MLP neurons of a small language model. Each row is named by its layer, matrix (down: output weights) and neuron, and shows model dimensions 170-340. Each number is 128 + 24 x the weight over its row's rms, rounded and kept within 0 to 255. Numbers have three digits each. A neuron's up and down rows have the sign that makes its largest values positive.
A block is one neuron, or neurons of one layer that tend to fire together. After each block is what it responds to, as a language model described it from the Wikipedia text at the highest values.

L2.down892:115110149136132134078148122102158094149143128144150104076114116106172134135093156122120113107122113140124108148126132142112133141124133110180137146101162089143073164135112112112127149135114085129135096126172119156135148103130100124122074164164117144136111116091132123138140191126156150146137149132101112124126140129156132110170116133141135129076101127113100132125124107144110132135159103158085133141124129118139141111144114090120156137145136127130124118112173114106132125140076128146140134138154135075164113131152
Description: Split-word starts, copulas. First piece of a multi-token capitalized name or word in lists and tables (Gar, Mar, Cour, P); also is/was after a Wikipedia subject, and table pipes.

L8.down77:121117175098156124128140055106141145229131136124133109100143111159148110128144153111139116171092158161105116143137157115138140152165133088120135169090116120107160141112130138120150149137107149107149162095081125110125152132121138105128097133119152082137146116160177115140133140120068111102110123117099073155137152156106114091101167109112141168133133121152130062152161106127129082076091116124152144144129160126103117120167146117134187168121165160104148082099129144128101139132111143115125167136139109170093108133160
L8.down165:148141079128111078150092142121113159097134165129119105143115102150126163139092130126133120147119134162124109083113158138174107131090152136137103165108112147128105077103118069132196093147131149142131127134117133115143101127121167100120122115116081116163180133114161150107165170114117135132172131125144096119147180125116150138149140100113104151140202147128099142123154115125122124114142112114077131126130106105104133136093138117121133144125132143088109161128147113158105137150097115150127150111142122151153121172112
L8.down171:144117115124122124126110167116145167104144101148124121124123149122144154060103133171112110128086127193113110125146136111076115148133118129153092145108096135141122080096150115113146112126127149124120126089111118148142113175147148103126103169076103116115103114143128122095166112173065139119140136115133146136152167130160160094113125114102112125089149121115095131151130143089139144121145176110153145111152108120120096110116139087135125137104106154136146163174152149113203090143107117127127142108115104116145156080111
L8.down618:120145149131117143115137163106109094208164147128128129105149158104111070118146149088108136151125183118111105109088159168163168148111115146097120119161104128133109138148142126111163093109168157126175146144093114125101132140155093091103128119112125160099145099148157108141125136104125143148166109152084068094112137143117131101145156145116153087164116138110113122120135140128143129129146148170084093152118136149124120171118125126098161118141124110120155109120097165138132126099127108101165099125114121137100111117133
L8.down743:152144112138118109108084098128160109102129144121175149110166114121106141120117195140108095133101155108159112157101163131086130097116117149089170132119164142162143174117136130109126132183112131157132107163138114137158164098138109134172102089137125112162131165162110136109113103129125138101156120124099126123080126124125148093091135099160096166150116139121122118133156139039134114141164136116120117106128153097151112114167149114137107143162136131148122150119133140149127112113138112123093114109164134105131124092158
L8.down920:080140082103129115158127109135066128163139127144143128157088119099139133063131109173129113134084147172121125154119104131155147122125151113108097133131139132156165130113129093145086086092125142093099160136142159135125158109106123137115120137116110129118148110124123143097118119140134110139207143116112116108144122135126103144101132116099145068150119142131137118116107172152131171166123147134128088137139108132131144128133135124140110159143126106202140134154166138128127101118140094141121146143059106154106135112102
L8.down959:090107113090121118158151083160140129199159142154158114101103157081097130124157155115133148117112141159164111124113134133149140115094091158104105183124089130133129108126145153116127121185170121112137112126120084120108144150124166125115140141134134148153121108132135107100134142100139121136137175088118131109119122138141130161155146147148141063098128125127094110191151113132098082203145131120176142117133137137109079119107118121100105131123086157156142115144130181124148130101147121122148083131158114137084150168121
L8.down1001:132118115138119131096138129122094107078149152146134129085083167141142090062104140112096139143090114076137161163060136125151128100113105143127155129081121093143148119130125123137120125099130148167076056140138120103156154117132124115170112142144079098140102148105146105114145148126123117163131132160147132113127139112104077121098139155094135133164118123121113109143151143136185080181124083180144139117136179119095123176082091130110082124158144107129113124162166126152097175164099094112128105136120171072097164132097
Description: Paragraph-final periods. Mostly full stops ending a paragraph before a line break, often after a place, date or source, plus decimal points and the dot in U.S. and Rediff.com.

L2.down679:154109112132125147115170128130165123179129110144108147092125130147152069146117118144151108133097120176097147148138155095149147168162124129120140128136106144108129087123104134155159120127136159171113152138117156118144095136147102117165113155120157128128130139131185155142117124152145123161141071140134116123134122115147142126124146150095138132118153121144106140097158119140082158088125158153166140152138161155146104141107129118096159152148118156119175151102107109143143076142147112117077152125133100099139101107077
Description: Name endings and paragraph-final periods. Final word pieces that complete split proper names (Zend-all, Mendenh-all, Ash-a, Roc-a, Chop-per), and periods that end a paragraph just before a line break.

L5.down59:121152103158102120090112119109129104099148131134091114139079130111131094131119123144139129140120121134126145151134138163152107136105125132082179150144079146175134084112130121078155152123108136114153167146094100110121089133120084175122121144112093092143112183107142187134121158144144131111161122131154170136161136135144118137153125134110118106122137143101105095125155053126082150137134135145168111119101138126117139168122152126078161163133130095130103118092155121140114133117133077140123141111115106140101139136117
L5.down116:128137106064085115142134102161096144182082161147133147104123147092150098139150115112105166162130110160139118099119164087148100137148176144111123146145098115147133098078115137139144166122090117128103151116129128103112129128107124106113150141213113102114157173148116089172175115148164160132166134159144141137128130141095137192111121093138107095144147095137157152137104153154179093138180145178109109133092148138138141087134130149139155098147122110144118116085100140147134151139115133159135147090143091147129082112131
L5.down120:126150117138129120129099160127117149201124152107100156124113100109182131143138162124137137119154101227148150089114106130186084123142109129139139118134125122172144102147112106141114143126134163119131108113135118120072097101139124169151080139151120147098120138096148112131107113084145107144104120106106110159128180121118132135161115114120163128165155122141104131124121136144136170104128082127139113066138169109107125122175120173160123122108110146148176110069115133137122143149158125116151115125118101168129134112123
L5.down227:120124098138125135150129137163106093255105149119129159143135139142155131133150109131105142080101139252109113121120126128125149168126153141122146174145137133107096158109115132136162118158121120094094124137119142110129123112117148157100145133135112177124135120064117116112081138075136118131138151121166124119133092131149145142130110105116126134140109116144116120113124131139142199096120095167125137139125108118128135101149116140126138114146148153132159122131163166165159105122114139119142129101122130183130160104121
L5.down355:101106102183175118115139138124076137062121136113137112110090138102170162115141117135094109136132164122123112150115134108108115128154098159091096127171101114124106126163115139130135098104075125099157157096139131129117169122135124112142128108106125131125115147138125105126143123175077089120127123131110122122152134165149108075112148127134182121142146128107154179119116128113113149190140164146137121128119107146150159181137163106152130114137184084099122164128088126176113153102165160092152094131118121112131168154117
L5.down529:170119084158156127142161120096144109122146121133126086172131109086141120096135127176099166119106110183122129093153104151100163131137147097124174158115143127123156087132147111126125165117082111114135127171137147126136109123078124089126147151167119141131121168090121155119133127093126181145129174127107169121113173150116096133117127103160098123165144107137169121117136143078160169110146172169174118135112075127161138155143180178124142084129127129097119107127105123118093136124196109119126113151159120102151156118111
L5.down711:115101117158157093140145163150139113107130107140129134110159144135111113150098122134155137144135142090139144111141118154139119081153123170161136121132149164138080091107094115145118159129130167075101107125082122162088082089155134119117148151142122150148082155144181102124149129113102153071146112099130111158137159094090157138121116114145107107149187120099127099131118101108143122161106128141121107130104085145129112084140086144103159129114142145126149095111117104087109129168131125144111137103139145088121079134131
L5.down930:152160139146123120114121110088157133039154152111143138133143109109137164154147111122188119139145143105126131161092170154142146134126155120107112175152074131133076162122121145133160122151109133122162137152129132093105173118101116122155166149156088137099149117115174140147172171110100155117110156128082159100153111134112138162135144131100159098102146128134109111128119149117140122091150145147120174141121107096120097140110149127196178119144111147098135145122124167174114129136077136075102112135111121141131122133135
Description: Table row line breaks. Line breaks closing a pipe-delimited table row (artwork, athlete scores, launch lists), where a new row follows; weaker on name or word fragments in credit lists and prose, such as Pic, Mil, rem.

L2.down698:131151136113123129096108120128143166133128125149113085127163151131144158136134174147126160114154147147153151098064144141172128089120136102148104101097107152113120152149105141112088120131131098124138125133131131116109165074152128183111102138182157152100109100156163128130132080094104133141142129117114134117114120105160137172168128088095149134151149160082128122161118138127143119120149112154121148154134100155173149132117167106132131097095141112167145136147136134125157117111135100150113132089126066174099102117113
Description: Table row ends. Line breaks after the closing pipe of a wiki table row, above all header rows, plus numbers opening cells, like 5 in 5:03.

L5.down108:161120145126131135192100095117145126069120125117116083079145150122139114142122128097163129134109141122133098106121122122120151121145112137097101148129097174127125127127114118134136126145139127131110153129101095122090092134130105121124148095137134116101105125123134128119142107172170152106096135151099134094112146109136114149123110116121120113112125151108161144106115151161139128182102136110147159078163093158113189102099134145196171128142152114145135136115116145164129153125103103125107133102130108136156098075109
L5.down248:174154118081139179110128127151144124159143092108112154154128132151101118139151169150091093130100161160130097135191135139117111162089096133068158144146145112159148150161107141136125105136101123135129127079166127101105105141119127095144138107147155136135099151154130144105178187114095111136127134122128158195092141168141113134172150133141128097128153108108117147141090148083113127124161105099130140120144106106133138164127110153117149170120131138116107154135102145142114133149205155155110129173115161089107148133127
L5.down317:145095175124145092135144108095133110160150106170118131107148199121122131166156121159142141115149145119139093128129116127131138141131123126101132145181137104118142158158142108117098115128109109116145109122125143121105160122129142132118135129105151150109123117112154110132136126112152167129107210127122115137112154134130131150131141143131129173153101102123162101124157090081106106161121136133129156200137127156087133124111169143103111086131158114151100099110156119134133098093050074159167158142133125099157124140135
L5.down531:155121112116107115149148143143102161077128130126142120091104143157143129134104124131094165059131094107126111110145106174088115132135175120091130199086149114144133142132156123124138105142148107108125159124110125071119094114164174159129172182119134121138089155087116091111098151081088147148120119180143138163157130125128090167125127132146121160156105133140109159169138174115087119115151124141103121117137077081087141156161139130126134091140132101119100114094143122147100158127107147119106133133095098126130092111110
L5.down543:171147117130121104142111141156109148205089119170132104154156181144124120109102124124116133117081099073154117137113128180144125135118121137098130175068130111141133088111142106128125108137110099109184130114131127116144089183133083143130147137112121148054151185135125123094103145125148127092123126132150104181142166150144080129125137135118147156146118148105148113082103130100128154138138137135147106137094093109099108142128133138135149108125148145187113122162142119128124141119051133111125119120121117098124129143119
L5.down686:133165111112136153110124083134091127035137174134128099064117156161124154120098156153122153102149149067122134132091154118128142128123163135097147132138159093101107122131120093171118123150098149130112129156108105092126125120110095124160116115173134108138139167145137109102095123112149100106123187182151178152150116161143141134136143117128095093130126144099149115152144125133120103141143098147112145137112146137089109148112121130145105149100153173123142189125119149182115141128126156137127111137083135095121129127120
L5.down839:124083081154148127122143174122177138110151150135156146106142133110143146177168154126141146164106117123135144092120128125120130067107145140151136158149127091116132099104127107146153113126121140144173167083196108140088146132114125133139143133137101136137099151100150121108140163112170104138132138116111118172118160171134141122143106130150115155141123131131123126153180112088110094113165148117135113119156117116101130167136140147155097126128147101192138156133138097112135141116146126167083156144114137122109121156133
L5.down932:139111124142126054132110084133161158027080147150142098099096113158173117122136144137142152120167101091133155103134090142127152146095092140145142141127155117109133165134142159112106091131132068106153105124100109165112118073145187117112139140149112112143164157122147097135056120129126092145118155155110145117126105139127096185115158097140135134143136118103129154128157171113161148137140176160151141153125092116084113092133128092115118087140113153155125121104132121106095166125141113132092085153141119122102123132142
Description: Word-initial prefix pieces. First sub-word piece of a longer word, strongest for capitalized "Ab" in names (Abakumova, Ablestar, Absa), also prefixes like con-, un-, sub-, up-.

L2.down675:144154121107115124181126116159153094099148151128139109110095158185154111143157136125098101128092115111132126113178128121135139127124113165098163129104092140077105137099143145121153115123161082193124140132148121143128158116178101117129103136102148111115133122162116118135131167131135120168110128102122141162145126130117126145117093127113136173125140065119121156098115093114121153132116132152107108093144109172131131151108103103142134108144148084184143157154105136136145116141092137121101152128146132095167140139140
Description: Word-initial particles and prefixes. Short first word pieces, often adverb particles or prefixes like out, over, in, re, inter, that either end a phrasal verb or begin a compound, as in carried out, broke out, outspoken, redesignated.

L5.down28:170087131104095129101119154127144131120096124149138124116109131134175148157104188131119133124187072153189146162149092123142125124119139115116108131109121098112094112111159082110118160150093111123107125131132165138128092137165141089080141129112155111121159133153126143138143173145160131151102147122158130143102134137121150132121121131141137157105136145106139130129164134136111128154102120128114134130126118128153144116150096148120116163150125121135150103108132146094118116130150151083121131135106124103105113118132
L5.down198:094105135108093118123102172136095184086140137076111105108171169133098116134119074137132156153175086120150152114105155117146136130141138147130140144087070159130130128094113144137132130128114163133158152116132111199116131099150154117103110115141130124175115115134149086116122141138156155147133156079105099129170101159148132163125131148147130127106120102092166128112154119145107156175181093135150091158128133150121097155132106119132141144087179132112119153127170119142133133115099134090135122138137114106156128147097
L5.down296:132167130115126114141128156125106145091154144139170157142138155181149112160112121144148128147097163118122157121133125158158151139108111138152156148133123077168093104156139114167110101141144118102147154144151126103126162141109153136194174130107103092146151123153140149134112140180136097111087158141153138115174104158138109138091105136137132142161119129108133139115101162112139133118185121125130168152139127124116147129096105142075127148108130126136106139138092193096108151143122135159150182071135116135123109135155
L5.down330:114118141144135142155105128158138103111109140080119125104115090132144187120113161143111145098148105100096100156135101142146144153125129194129125124101086134181151100152138101118108122131160121089186104080140138146088107165151135144116153107122148098156172079105136137145129163110154091143091132123085100102093119135128117123131153162115147122129166150135119156136117132106147121141135130138124088180092092093113106189098136127113125123143107105158154105174161102114101151126146137131113115176135118116131149174123
L5.down494:149107130123129141137141091067089119122125111150121149123122145122102176130091121096096126123109162102153161168139108145160114129116143149120126134118167135167126107146094123151122096147134093117124129097152127100149109116061156154145193099190118122134150128157104127133170106103138100150103116130133147113153145131104077142125114096163153106141139164111118107160180123106153118149118135139141138129140146138130122130130097124126096134129123083138136127127103141185164163137147128160126155148092105063157102124132
L5.down714:126128160137113135155086157136111121093099163131123119131092129088139158111134089134170114122182103101114123122102168137123116173112105154170114125149162119160126114166167122113158151133139160103118125135121107125113117119133122124110143099172120110176079174173145131147115129129090125153086140089107144067148134168152136140100164113160163190155118132119103139142123098147144108112097123140123137118129140094125124125097127099101119145160130123117085116110103157176144124099071134146132121181176132168138120144138
L5.down741:117090130150119131131118127149088095130104199186128143143141129105110118096110111144129122147094133133148145152117130148133097098105155123155124116133128105114100084152130087119132142126125167141157119107144173120124148122139111199171144108188104137101179157157161115141108153103136133128099091147092144155174134161130138159136153096109151096145091097166146115144089133130096112148109165117142102128136131110133164109094150133123133066162116132132101164130139162163160126122076062134094118134107120125110144078137
L5.down1019:138113132073116133136144112117112155158129104122173113126179115149131132137118120089126101127150121142146157138134151095175106106120144132104138120123118126147167143125123121106139123106095145128139152137086140123125101154081131106139102132114148112100143116106134139137162120135105104116147070169115144130171156134121184101106161138104136132138135125138116130150135101150118128145092130162148124123109147069109129183132136133114107117122104117130149116152140159119125144145089080116129133172140095155149155140129
Description: Definitional "is" in article leads. Mostly the copula "is"/"was" right after the subject at the start of a Wikipedia article ("X (born 1977) is an American…"); also word-initial prefix pieces such as un-, non-, pre- (until, unannounced, unchanged).

L8.down95:135114155124120145104116127146118092100142168142136166153159149135076136124142122135133150119144132095139105122131084143121131134084152138133122110142099147133073132093125087130135116121150126139135161163124128145155139102148110116163098117156158127132100147124146142090126110126107133164186085100098092110067095113118130102144132118128114128095151123132130099102109143106153099114148117106070145116094144123140114155119150137119126135141172119138110094113138115117113146118134121111151113163139109100176057157177
L8.down129:124115134116144160112133128135120156093091172150127108170146072114099108159090129131145123119124093114148110087111106141103128136127132126119141133123146181110144152127156163155118120129093108213122117114119126060114144130122095120184125120152121116085160137126101112131126140107122095152087156143104062137111134174088098115147093120111082114125141126137132131120145128137170083138136134108131098115132150109166117102098151128165120116119097151117153131153136136125135145161148114127153098064158149155130145161117
L8.down427:131114154144103117141112125151109142170132119137130104162118117148129143131156179123151145122135084121167097111134129112149073129088095126131165166122147140149164103136130116151146131111139176139111104147158143123114126115141118125172137116131164112067129133149125099115133147110155113175110131141127119123126137115125112128120135140110089119106183141094130125135157163103137124190122150084115124174117093131123156151084099170089134154122093091087140100153096109104114135104119104159142104144133083137180123132104
L8.down572:126120136139118126130102120190138108152094103108080126115152184126150133109164119106104150174176105073131131114167103097095128164130137112129103144135132110081163135137154102153138158152147168101145183142094126140148105139127118137123138137136119167114125104105134165136131111112123110091095143117173128123116153117121121153119137082141186169148114085111152145080103115124160087138126099129138109126136147135147159103154134172092155118144100189099158113082118157136127098139149142125090114086121135133131122072150
L8.down652:129110141134157146091113085082143118151125183096125138099146110157121131103100136106130093124131142079120154173110153150137120146137143145100091120138126098121147152117133138111127142148101094093155183132135108142111167183128127138132127134152116134143100143154099121131161105149118115119149178117134078119083118121165139174096170131131183066096084103139129103111088140156126128111143148137120154124120131135125120114155122127170151126149090119143124131143149137134105115133102103112138132162102126111119134099112
L8.down762:106160130116126141156128108163179141158146179120136136093149180120147138158153125118124153110098144132132136107148134073097129106140136099127136135136088124134105125118119133101099104129141160123130115122118145141121112139121159132155130144129131145127149137116135172150101124125154137110094123119098120106081133131113078135118123128144117079157132123158119151145093174126155069155084139123137110098102114088141134147128106181141137108128122118093124119092122125122118191124164146094151125134123159139113132139134
L8.down803:189127108123142161130133078146142127191139123131124114094076120121126143102132126112118071164171109154164150114158147134109145125129122204104116126104097093116097128098104148124177125105102111113147133120128122129121143175088145114126111084113114112183130131109143117145144139054137102110184135130135142118129115116135142088137058121120152128153129136127125073132178118190156111117191122145136120110117144146181150153134080133132133102163159118157144137092154127150100150133113112098134081135117142114110093105153
L8.down976:148100126164151105129125125128117125121143113143107123149120124131116147128163093142123152121112101206136108154108120145155121064169108108100151178139131168126098129165160143125121107140128126155100121119151124106126132119124145151127093136138130120132132104188153131176112147147116145139150102117204145099107071084131090117123092095133168112173151088115148172151129129121152162145155135153127083141140139134125149121129101112148123138117120134107117132141113163142156158125094153110170155100108101123158133122143
Description: Word-start after determiners. First piece of a word or modifier right after the, a, or one of the, such as most (influential), Ex(position), f(ate), all(-midstate).

L8.down5:124128142107089141114097120138146148209131161139171092117160125130112124098120131114088133135108091111132091139121135147141090160092150184099157145087125128090121157175165131125148132141151094120158083122103178118131065154150161160138164057135102123160123124116139108151132114126091121158097142133115119072117136128100125148151126138122120125154164102130140106153149119111189093146108134124095173131131094118118134125135114104146194102111140118138116134131106140137088141161151144085151153128083129149151122146107
L8.down54:152165151118106135121137148090118171132100128142098126137141122129104106143121082148159124106154123144143186142089148111128131117101105131150129125132121104146135075143130160152112095103123144127155139117104102173119125102148102101112137161066138111150140147182111111169109123113100150114144143086141074111162093107112117119114144167131151150162097079171163116186107166126087149137111094114154106148127120126114144078118119081105112120126100118119130132145088150091126148119102083124176089104092108124113159065126
L8.down92:126169156148146139128148096163161129216147145139126115128131162135111101119093138142111145118137150113149142158110084141127118100135135114127120104126107148140153153151128118094101133126115130117140085095124124157130142129124125111176129124168159131150134134143194139114094111102128112074112113125129136113119124112100086115150112160094161122163147114124117130114136142169141122115089106192085154130097178165081126110121140127150129130170128153142147115123131123163100106116143099176147121179141094178113134136123
L8.down115:083072135123091131103122091125109129132119132124121142136108153116109089122115133147123104126157145116136160159124158113186127122091103115122143153138121127136166134178127130127110147131136130147143109110122105127130074134130108148136119132109129118139123165164151124109160093079179110106123146107129065131110114123105149116169120139115159115142092147098117163141150131134135121164116136146145119134103137111132106132124171167081127143163136164141117132169149122107100132116108132147151165073140108109140129125158
L8.down192:104119123100119121142140142138099128163130143103147137123145080116125110165135158103135157104175118117141165098111148124094132103125126132181113144116130139107135126156142106140078132149164142115152114139159113135134099116117151143121131118173121111132102114202165154145142132154152112149117122095113092110123164113116094123100153143110146152142128089134189173140159159126132112140148167150162106115135103095096135115083125119145119115126113190162114119143109110087100186139147117144178116084050098172116122139155
L8.down781:181161134146148129112144122124161120219102140142147119117120123132059132125106134151137115089146120147171140100137145133158128147125134103118124116137133101172124091106131100118110141110118120115121138128136165120138058155131094170115168129095138103165173171101140138096111145143164132119134141122135126095112145125159123186100141151129093118128123128147116155159114183126110151125116137156146143145135142063152142087163118121140091113167128146119133119146141148126152116115138115147110167096133111138153169193119
L8.down863:104118122123107096149104117181167127125120145152171142151125138095125123153088143113119152166135124075136151147137158133094175114108162140175119108150102120119110120159128114122109134147127122136127119149158115123142120092125108123161128114123136152109120148153136121118148132106113131140123125115168109139139151180124097135148155135133143177114108069113125098118105148160143129182049113160074128137116139120111160149095105120107138155168101136157119130138147093098107141125091129113093153152116140121121136114122
L8.down1023:141150123151153142157078100079152133145109113143133105093107100114138134141114151136124104143063125175117118133130131119117101125150101146185111098116182111102146113115117134127159136105144126126137094089137096123115166143127097139172103107104126122108132107125140144141089125162140158162171095167111143109116136121077087111131154121140124133083134097133134120110098128137178142137141153143130126141114107152153128139115110103152134101126144111117152137153095119148121158120107169149115120122137142133112117060117
Description: Copula after subject name. The first verb or separator right after a subject noun phrase: "is"/"was" in Wikipedia opening sentences (X is a…), plus table "|" cells.